Weights of a small GPT-style language model, trained from scratch on English Wikipedia.
Size: 6 heads of 64, MLP 1536 tanh GELU, 15.5M parameters.
Architecture: LayerNorm before each block, learned positions, biases, tied embeddings.
Training: a variant of Muon for these matrices, 6364 steps.
MLP neurons of a small language model. Each row is named by its layer, matrix (up: input weights) and neuron, and shows model dimensions 128-223. Each number is 50 + 15 x the weight over its row's rms, rounded and kept within 0 to 99.
A block is one neuron, or neurons of one layer that tend to fire together. After each block is what it responds to, as a language model described it from the Wikipedia text at the highest values.

L5.up1137:30 23 55 46 69 37 53 62 55 62 13 50 41 57 42 70 35 65 48 42 26 57 06 91 62 73 65 36 43 62 65 63 33 68 72 60 43 36 73 54 56 69 48 76 50 51 54 40 35 67 74 36 50 36 71 61 49 46 48 42 44 34 53 53 46 42 27 20 61 53 50 46 22 56 69 57 58 44 20 56 40 27 65 48 74 40 27 56 60 68 42 30 46 35 55 62
L5.up1174:45 22 53 66 32 38 37 38 51 63 67 49 38 53 56 62 77 53 56 55 49 47 52 55 45 53 56 27 60 63 71 56 43 72 51 56 39 49 60 55 42 49 40 47 57 40 29 77 49 55 33 44 71 58 67 48 14 50 72 54 63 50 55 32 49 43 50 59 52 68 61 40 36 40 62 39 51 58 51 55 55 19 65 93 49 75 67 74 37 55 36 46 48 40 59 48
Closing tokens at the end of wiki markup lines: trailing = signs after headings (==Legacy==), final pipes in table rows and separators (|---|).

L3.up230:45 41 66 38 05 19 52 63 61 69 59 51 25 50 47 66 24 46 34 25 61 64 53 61 56 59 05 61 44 45 49 47 58 67 78 55 67 51 66 82 55 33 53 41 12 62 44 61 42 18 40 33 43 41 53 36 40 39 44 51 64 23 48 72 59 61 55 52 41 41 49 80 36 36 71 49 47 66 32 57 67 58 46 51 81 52 50 33 60 65 36 82 48 72 39 34
L3.up372:69 41 70 43 50 51 55 20 47 63 54 50 30 64 59 47 39 67 43 50 55 30 46 27 70 83 65 62 37 31 55 84 54 57 39 39 64 42 49 47 42 60 44 30 61 75 71 72 53 54 37 50 73 40 33 50 52 60 33 36 21 50 77 67 63 69 50 36 64 48 45 80 29 60 05 49 50 65 32 57 34 42 45 71 56 42 54 70 60 38 61 23 33 47 45 46
L3.up625:78 39 57 37 16 33 44 49 63 35 66 60 48 78 39 64 77 36 71 36 52 37 54 45 50 62 48 49 56 44 39 54 64 41 60 18 31 51 27 63 36 40 26 46 48 45 54 65 59 45 40 29 54 68 43 48 32 44 47 39 72 61 46 50 64 62 39 41 67 57 44 60 28 21 40 56 53 77 27 26 67 33 23 68 81 47 46 34 73 58 42 50 51 44 76 41
L3.up812:53 26 47 33 71 60 41 73 49 62 75 35 47 70 64 51 52 47 46 26 29 40 54 54 59 47 81 65 62 52 26 67 65 41 42 25 44 51 17 75 29 48 57 64 62 68 62 55 49 53 46 53 54 48 44 59 32 27 51 25 40 20 84 64 35 51 43 61 62 35 46 44 52 64 22 57 52 67 53 55 59 45 43 62 85 48 45 46 53 46 45 45 38 22 87 46
The second newline of a blank line after a paragraph's final sentence in Wikipedia articles, before a new paragraph or a heading like ==Career== or ===Box Office===.

L3.up389:27 31 45 29 43 60 39 58 32 51 68 45 44 61 55 46 28 53 45 39 28 49 76 64 55 40 45 50 26 54 52 48 35 48 32 48 58 67 41 65 48 30 51 12 16 47 13 55 65 80 49 42 25 47 57 74 41 43 54 54 34 35 47 36 47 40 54 57 31 57 48 28 28 38 63 49 38 44 44 32 47 33 58 55 48 53 59 37 47 67 66 15 72 41 46 56
L3.up545:31 81 57 58 75 72 63 59 62 34 71 77 16 26 56 53 57 82 60 61 45 22 74 40 58 63 66 68 32 35 52 40 50 37 62 58 29 60 80 47 68 12 22 48 50 32 48 58 56 76 54 33 33 52 69 79 60 35 48 36 50 30 45 53 58 55 61 38 44 45 52 55 51 54 59 47 67 31 30 55 57 39 24 47 30 48 48 50 60 62 66 18 43 17 61 52
L3.up601:68 35 44 14 56 45 30 73 40 42 72 49 35 31 39 48 21 41 73 52 64 29 70 47 44 51 65 65 21 48 58 51 42 72 63 68 43 58 54 44 50 65 57 67 43 39 54 63 46 36 39 36 69 63 22 51 51 52 32 32 65 43 44 61 30 39 79 36 13 55 27 54 26 38 55 48 43 27 29 53 51 54 59 61 57 53 31 72 29 60 57 40 49 55 42 45
L3.up953:28 18 51 55 61 68 64 17 40 29 54 52 49 76 48 29 22 40 46 32 81 52 69 57 62 57 73 46 61 03 55 52 47 51 35 55 58 54 55 52 61 46 43 22 45 64 63 63 45 74 66 43 53 33 32 50 54 28 42 59 42 43 46 63 50 46 78 51 59 49 28 62 39 15 64 61 52 54 50 52 51 46 55 80 36 51 66 52 50 36 73 47 44 51 62 77
Pipe or semicolon separators and digit pieces deep inside rows of sports statistics tables (1 |, 4;, 9 in 94), plus occasional mid-word fragments (Duch-y, S-aig-on).

L3.up317:47 53 52 71 66 50 74 48 46 36 54 27 38 43 52 59 78 48 68 42 68 53 41 41 38 22 61 60 18 29 61 53 47 66 54 61 39 39 66 32 76 39 54 44 47 44 52 60 53 19 54 60 57 36 61 61 42 59 17 25 58 31 35 59 60 37 29 53 62 56 36 67 64 60 65 33 65 57 69 50 35 54 56 51 50 56 61 63 28 39 60 23 59 44 48 42
L3.up404:62 69 58 33 65 38 18 34 37 21 45 54 57 59 52 48 60 06 35 54 54 45 51 40 28 24 28 47 56 59 03 40 73 33 48 57 40 45 52 66 43 43 68 40 35 43 38 49 45 60 44 58 53 63 62 75 35 70 40 70 86 72 47 48 48 42 75 51 39 29 45 71 54 40 48 69 65 50 53 49 54 49 47 74 43 63 56 50 32 69 63 48 33 06 20 50
L3.up725:49 40 53 43 60 55 53 51 69 46 56 57 45 22 42 50 36 35 85 47 61 59 38 25 56 44 63 49 53 50 77 78 73 33 68 34 35 62 40 47 41 43 33 49 61 79 25 64 67 67 60 50 30 47 49 39 62 44 56 47 48 74 57 40 70 72 71 38 58 26 68 55 38 68 10 31 68 71 80 36 54 53 64 48 29 67 53 60 37 45 64 35 71 56 39 46
L3.up763:28 43 40 43 25 64 32 56 58 29 44 63 56 63 24 70 60 50 41 61 35 52 82 46 47 31 31 50 50 40 50 42 68 57 42 78 53 31 58 42 45 62 60 57 71 77 53 62 37 47 80 47 45 46 70 43 39 47 55 55 45 35 44 41 41 58 51 56 34 48 42 32 54 42 51 57 33 68 46 70 62 72 41 62 19 62 66 52 31 34 78 32 77 49 45 65
Opening or middle fragments of words split into several tokens, whose ending is still to come: ag(reement), comp(any), Ind(ian), Mississ(ipp)i.

L4.up309:64 54 48 60 52 32 67 54 57 16 50 28 53 35 38 44 39 41 61 23 50 30 53 82 59 48 52 50 60 72 42 54 38 72 51 64 33 17 50 63 19 50 65 73 50 47 36 33 59 78 61 39 39 45 36 26 53 39 50 46 38 59 49 74 54 45 41 45 47 53 30 55 45 75 54 82 39 45 30 55 51 44 34 82 76 45 15 35 70 74 53 54 45 26 70 40
L4.up921:54 23 41 42 34 55 51 79 61 39 40 62 36 62 26 70 54 44 78 40 15 49 50 32 60 69 27 52 59 24 28 64 60 58 53 32 24 47 67 72 26 38 60 69 77 82 40 49 53 47 33 46 46 28 31 43 30 58 57 24 78 65 43 44 29 50 41 43 71 25 46 58 23 51 58 43 46 54 10 37 56 51 50 58 67 25 40 34 73 46 44 91 45 43 50 42
L4.up966:69 46 47 52 55 24 50 41 66 57 66 41 62 50 57 29 58 42 22 23 48 48 61 29 63 50 26 58 62 30 52 48 34 63 49 69 39 28 61 61 36 45 49 65 67 53 38 58 22 52 36 49 69 61 30 60 30 66 54 51 58 44 58 59 28 50 35 22 39 45 54 79 50 68 39 59 40 06 44 64 53 42 35 37 66 44 41 38 47 59 46 72 80 58 32 40
L4.up1241:39 44 27 57 51 33 27 56 47 50 35 73 27 50 38 53 58 51 27 53 45 32 52 64 63 32 27 42 52 43 64 53 44 62 42 51 42 77 60 57 61 49 71 48 49 62 33 73 61 56 39 50 58 60 47 37 25 58 44 48 35 60 60 43 39 22 60 58 66 16 61 50 51 46 44 45 47 80 40 28 46 52 54 50 49 46 65 59 53 64 21 47 59 68 46 73
L4.up1348:66 38 43 70 36 33 39 49 54 44 65 52 25 57 38 59 67 50 40 53 50 57 51 44 64 18 57 56 62 39 50 59 51 39 62 44 49 51 41 38 44 47 77 56 62 75 70 62 62 38 58 42 55 01 44 49 27 56 41 53 77 60 39 38 52 40 47 51 97 55 55 70 54 61 74 62 63 53 08 43 61 68 50 31 71 45 56 42 64 54 59 49 57 75 67 46
L4.up1383:69 52 36 61 44 81 31 59 35 50 49 55 17 68 39 45 44 35 47 34 53 45 61 51 33 46 70 42 63 57 56 76 43 54 33 23 40 66 38 64 23 55 33 32 55 66 44 81 74 69 46 60 62 42 28 39 65 48 61 38 54 50 48 67 60 52 46 57 65 74 32 18 58 40 39 30 49 52 34 45 50 57 55 58 42 49 40 51 48 34 55 63 38 62 51 39
L4.up1417:85 39 55 49 58 57 28 58 92 59 54 50 30 60 11 35 65 43 62 51 39 46 73 58 39 42 60 49 35 42 48 49 42 41 50 40 04 44 43 52 43 61 38 62 68 69 67 94 43 72 49 51 55 43 37 42 43 33 50 29 60 49 39 57 60 69 50 50 46 53 41 50 46 43 70 41 34 56 35 29 57 33 70 66 87 23 44 38 44 38 52 57 56 34 54 67
L4.up1427:84 49 29 44 37 48 52 45 69 28 60 47 29 41 52 44 66 44 62 30 32 38 59 50 55 52 65 67 69 31 27 52 42 35 23 38 18 44 37 62 12 43 64 49 50 78 42 83 75 70 36 78 60 30 45 37 51 40 49 38 61 29 51 32 63 65 37 37 60 58 44 71 42 30 62 57 58 69 25 38 56 39 50 72 78 56 43 38 82 38 66 56 37 28 59 30
The second line break of a blank line between paragraphs or sections in Wikipedia articles, e.g. after a sentence ending "in 2013." and before "==Playing career==", or right after a heading such as "==Career==".

L3.up73:65 50 67 64 58 30 26 50 58 44 59 47 71 67 44 63 49 46 65 32 61 64 66 40 46 34 66 47 41 55 44 62 21 41 22 71 80 58 51 50 61 24 52 29 55 63 18 70 45 86 43 47 36 49 52 57 64 25 71 51 64 56 65 63 56 68 65 36 45 74 48 37 42 64 29 63 39 71 61 42 35 87 71 58 44 44 37 51 47 67 32 59 68 60 43 22
L3.up113:34 49 58 71 54 46 38 44 51 55 52 83 65 83 47 43 26 47 45 19 31 54 43 44 51 66 58 72 61 41 44 49 69 53 52 56 47 36 35 49 62 35 69 53 56 64 44 49 78 56 57 07 34 72 84 47 62 75 50 23 71 38 54 45 28 54 41 45 41 51 61 46 44 45 57 36 53 25 75 21 48 48 38 78 55 58 49 74 41 44 81 16 35 45 37 25
L3.up185:42 38 58 40 95 29 29 65 72 25 83 51 25 21 59 52 59 62 52 32 43 72 71 76 41 69 44 74 45 41 69 32 57 40 51 73 43 59 60 31 71 44 64 44 44 50 32 72 44 38 52 45 27 52 32 60 62 75 67 47 36 62 40 39 42 49 25 50 39 69 60 46 65 50 66 50 43 40 64 52 78 35 25 70 21 65 36 39 46 67 46 59 74 48 52 84
L3.up254:58 52 37 40 81 52 35 18 85 49 46 70 71 67 57 67 12 59 49 40 32 43 36 62 36 64 62 62 40 41 59 29 28 40 57 43 62 67 67 47 24 61 38 40 55 55 70 44 41 67 43 43 29 55 48 55 17 37 55 68 83 19 79 20 68 76 27 42 40 42 40 55 78 64 85 38 53 43 46 33 58 37 54 47 50 53 58 68 12 62 41 20 60 55 32 43
Unit symbols, table pipes, brackets, and words like in or of that come directly after a numeral in stats, census, and tables, e.g. P/sqmi, km, 3,400 in.

L5.up793:47 37 61 40 17 39 65 50 66 19 74 18 35 54 68 68 33 39 25 42 29 44 50 38 64 63 56 19 41 51 49 73 57 76 48 66 38 56 50 62 52 38 57 77 86 67 48 65 33 21 40 03 60 50 22 17 62 78 74 31 65 51 57 39 41 56 54 77 51 50 65 50 53 30 33 33 33 52 28 29 38 44 85 65 82 25 31 07 62 40 26 45 68 86 34 53
L5.up847:49 41 27 59 08 40 58 49 64 17 44 39 56 40 50 71 45 48 59 39 62 12 43 61 78 53 33 35 56 52 58 36 48 61 42 79 59 27 33 52 59 35 51 80 84 67 48 35 34 16 60 67 63 48 42 40 54 74 49 39 70 43 30 65 47 46 27 59 43 46 88 71 28 44 47 57 51 38 25 50 36 46 65 52 67 54 25 37 67 54 56 48 39 35 77 74
Fires on the line break or final period closing a paragraph in Wikipedia prose, e.g. after "Scottish League Cup." or "Nebraska.", right before a new paragraph or heading.

L4.up55:36 51 46 17 65 76 55 50 55 05 68 33 48 39 61 76 35 66 77 49 50 49 60 41 52 19 63 56 43 30 60 68 33 50 49 44 67 55 48 76 54 39 61 54 58 38 65 52 33 27 40 39 51 52 44 71 25 36 72 53 60 53 72 24 56 59 48 45 53 78 45 48 49 46 88 59 73 59 49 42 50 64 44 25 21 53 67 43 82 60 36 70 57 46 71 73
L4.up343:52 53 33 57 63 65 57 67 37 41 48 70 55 39 25 77 53 57 87 55 51 58 38 63 54 28 47 51 23 46 48 38 46 55 43 47 55 44 23 71 41 70 59 37 21 40 83 55 36 74 52 82 61 38 45 57 63 55 50 18 50 52 40 49 70 70 48 54 73 60 18 44 55 54 67 43 31 82 42 36 58 58 50 49 55 43 71 45 34 49 62 80 62 38 44 70
L4.up367:36 38 72 69 61 39 39 38 57 49 81 67 20 47 55 79 44 48 56 34 57 40 56 41 42 56 44 62 51 45 55 64 51 48 57 62 65 52 55 53 26 41 18 61 53 21 29 39 50 75 60 57 40 45 39 61 72 71 61 33 54 73 49 46 81 58 56 50 39 52 48 70 48 56 38 33 64 56 56 33 54 65 70 59 39 50 29 53 62 16 62 58 35 29 63 35
L4.up420:48 45 21 73 49 41 51 60 75 68 80 37 32 79 57 50 53 51 67 60 30 50 58 24 56 45 71 56 31 64 36 26 36 57 54 69 33 60 44 56 42 52 70 43 48 73 77 73 46 73 33 67 64 58 30 69 35 41 59 72 27 57 73 31 53 59 71 58 54 48 28 78 54 47 31 44 52 42 60 63 12 23 29 65 41 27 40 38 50 44 68 24 37 28 19 39
L4.up494:40 58 61 73 57 70 31 59 18 78 56 48 43 58 79 45 51 40 60 57 52 57 31 53 46 44 39 38 37 53 31 49 52 87 61 55 60 48 39 41 19 33 51 54 43 57 39 48 92 34 62 25 38 32 40 58 32 66 57 56 67 24 53 63 68 55 72 62 31 85 70 58 33 13 52 61 40 45 36 45 58 76 52 39 72 58 57 49 68 48 32 49 39 51 39 27
L4.up1184:55 25 44 63 50 47 63 43 59 48 24 59 56 50 32 45 54 28 38 77 90 48 72 54 59 39 43 39 44 46 53 71 48 52 65 23 29 50 82 55 71 46 61 33 36 45 66 58 47 46 55 48 29 54 52 44 45 62 52 48 44 15 45 43 36 35 38 71 46 26 71 64 62 62 21 42 58 36 55 61 68 58 49 59 30 47 39 45 39 26 40 57 34 60 52 41
L4.up1401:54 50 32 59 57 32 73 30 58 37 59 47 75 64 47 44 19 63 61 65 32 52 48 36 35 46 61 59 75 24 48 40 52 78 62 60 42 47 52 50 39 36 53 46 25 29 50 82 85 44 49 42 36 45 45 36 27 66 58 35 67 46 47 50 50 67 51 40 48 56 81 65 86 56 34 38 42 38 62 39 53 90 52 49 41 42 63 55 63 73 29 29 42 66 44 46
L4.up1449:69 57 62 18 42 58 49 68 59 46 51 38 32 49 36 75 41 53 70 54 46 37 61 56 62 59 72 84 48 61 32 50 36 30 57 62 41 53 58 71 52 38 54 34 41 28 46 37 38 19 48 34 41 45 44 66 45 48 28 65 41 63 38 51 43 40 47 25 28 47 62 45 56 47 33 60 56 48 50 57 47 62 48 43 33 72 60 34 61 53 67 29 36 46 52 53
Opening word-piece of a longer word still to be completed, mostly comp in comparison, compression, completion, composition; also gr, re, or.

L4.up137:44 33 55 56 37 57 34 66 51 63 37 72 91 46 63 64 65 73 53 46 37 42 55 59 34 35 66 33 78 41 61 61 38 53 31 60 47 49 33 54 34 88 57 78 58 23 52 46 71 24 34 23 62 51 45 39 55 44 63 47 71 49 51 53 27 20 45 51 51 57 57 50 49 55 63 68 58 61 26 75 61 34 29 51 68 64 54 28 68 29 48 54 74 52 25 71
L4.up146:49 51 44 52 61 66 29 46 45 56 69 59 44 61 41 50 18 70 69 61 69 33 46 86 41 65 50 65 43 72 22 44 39 55 34 37 42 36 54 40 45 54 55 41 40 68 42 66 65 71 58 47 30 48 24 28 52 62 46 43 58 43 66 31 34 49 57 51 42 68 48 37 64 50 43 61 31 41 35 62 59 63 31 56 31 35 61 51 38 11 64 65 56 45 50 56
L4.up489:53 11 70 45 54 31 49 59 52 53 23 28 42 34 38 35 39 57 31 39 37 75 37 78 74 74 39 52 23 62 46 50 57 41 59 59 67 45 65 79 41 64 47 63 46 47 75 54 69 33 55 49 34 27 55 54 54 17 54 57 37 41 51 35 43 42 37 50 68 83 39 79 52 38 62 38 49 36 28 39 45 57 67 61 48 67 47 43 64 38 71 43 47 43 42 54
L4.up683:70 44 45 69 66 57 51 59 52 44 68 19 62 48 46 60 48 32 51 52 58 46 51 38 41 22 54 74 41 54 38 56 30 78 65 72 41 44 57 60 21 42 51 51 35 31 23 49 60 57 33 64 51 65 64 61 41 66 74 37 30 25 31 91 56 58 67 54 66 25 65 54 51 34 65 66 49 44 25 52 25 70 45 69 40 68 32 53 54 45 48 63 63 76 37 54
L4.up689:31 61 58 40 57 44 40 35 59 76 84 53 54 15 52 24 67 50 65 67 54 55 34 61 93 54 74 30 56 36 62 44 66 46 65 66 36 62 57 64 55 60 43 64 49 45 49 30 29 54 66 68 44 56 86 28 47 47 44 57 49 40 61 77 50 64 50 34 63 51 48 40 45 48 61 42 45 45 71 36 55 70 51 71 15 42 28 59 41 63 22 51 57 41 39 48
L4.up842:82 51 55 42 64 30 56 48 71 25 53 49 42 58 47 51 67 43 35 34 50 76 58 74 48 45 65 61 44 38 35 61 15 44 38 53 34 63 76 57 33 28 53 33 39 47 58 48 68 64 48 44 56 63 60 78 29 40 63 41 34 48 53 62 47 37 69 42 47 39 63 42 32 33 73 58 55 41 20 39 17 79 67 60 53 40 50 38 69 48 68 38 72 44 55 23
L4.up1132:36 32 22 44 58 61 66 37 37 36 51 54 50 66 53 57 68 42 37 43 59 45 61 43 56 39 41 34 43 68 41 50 56 53 24 74 01 47 56 67 28 25 47 34 69 34 42 41 42 58 63 54 54 49 37 70 59 52 57 40 67 58 52 30 54 21 62 46 39 84 86 53 76 29 52 39 44 60 31 52 31 28 42 42 47 60 69 90 37 51 60 40 66 67 54 46
L4.up1406:33 29 40 38 27 75 53 50 55 41 61 68 26 47 52 49 63 49 72 71 53 08 33 48 61 34 80 63 49 65 47 62 37 45 72 59 58 45 75 80 47 54 36 48 41 42 53 59 42 66 43 72 62 59 36 50 36 48 28 48 70 45 47 67 63 37 51 36 65 87 49 58 56 41 65 59 61 64 50 34 38 45 43 65 42 61 36 61 55 33 78 59 54 40 50 45
Pipe separators in Wikipedia markdown tables, especially the closing pipe of a row after the last cell, e.g. "Total |", "Results |", "26 |"; rarely list-line breaks.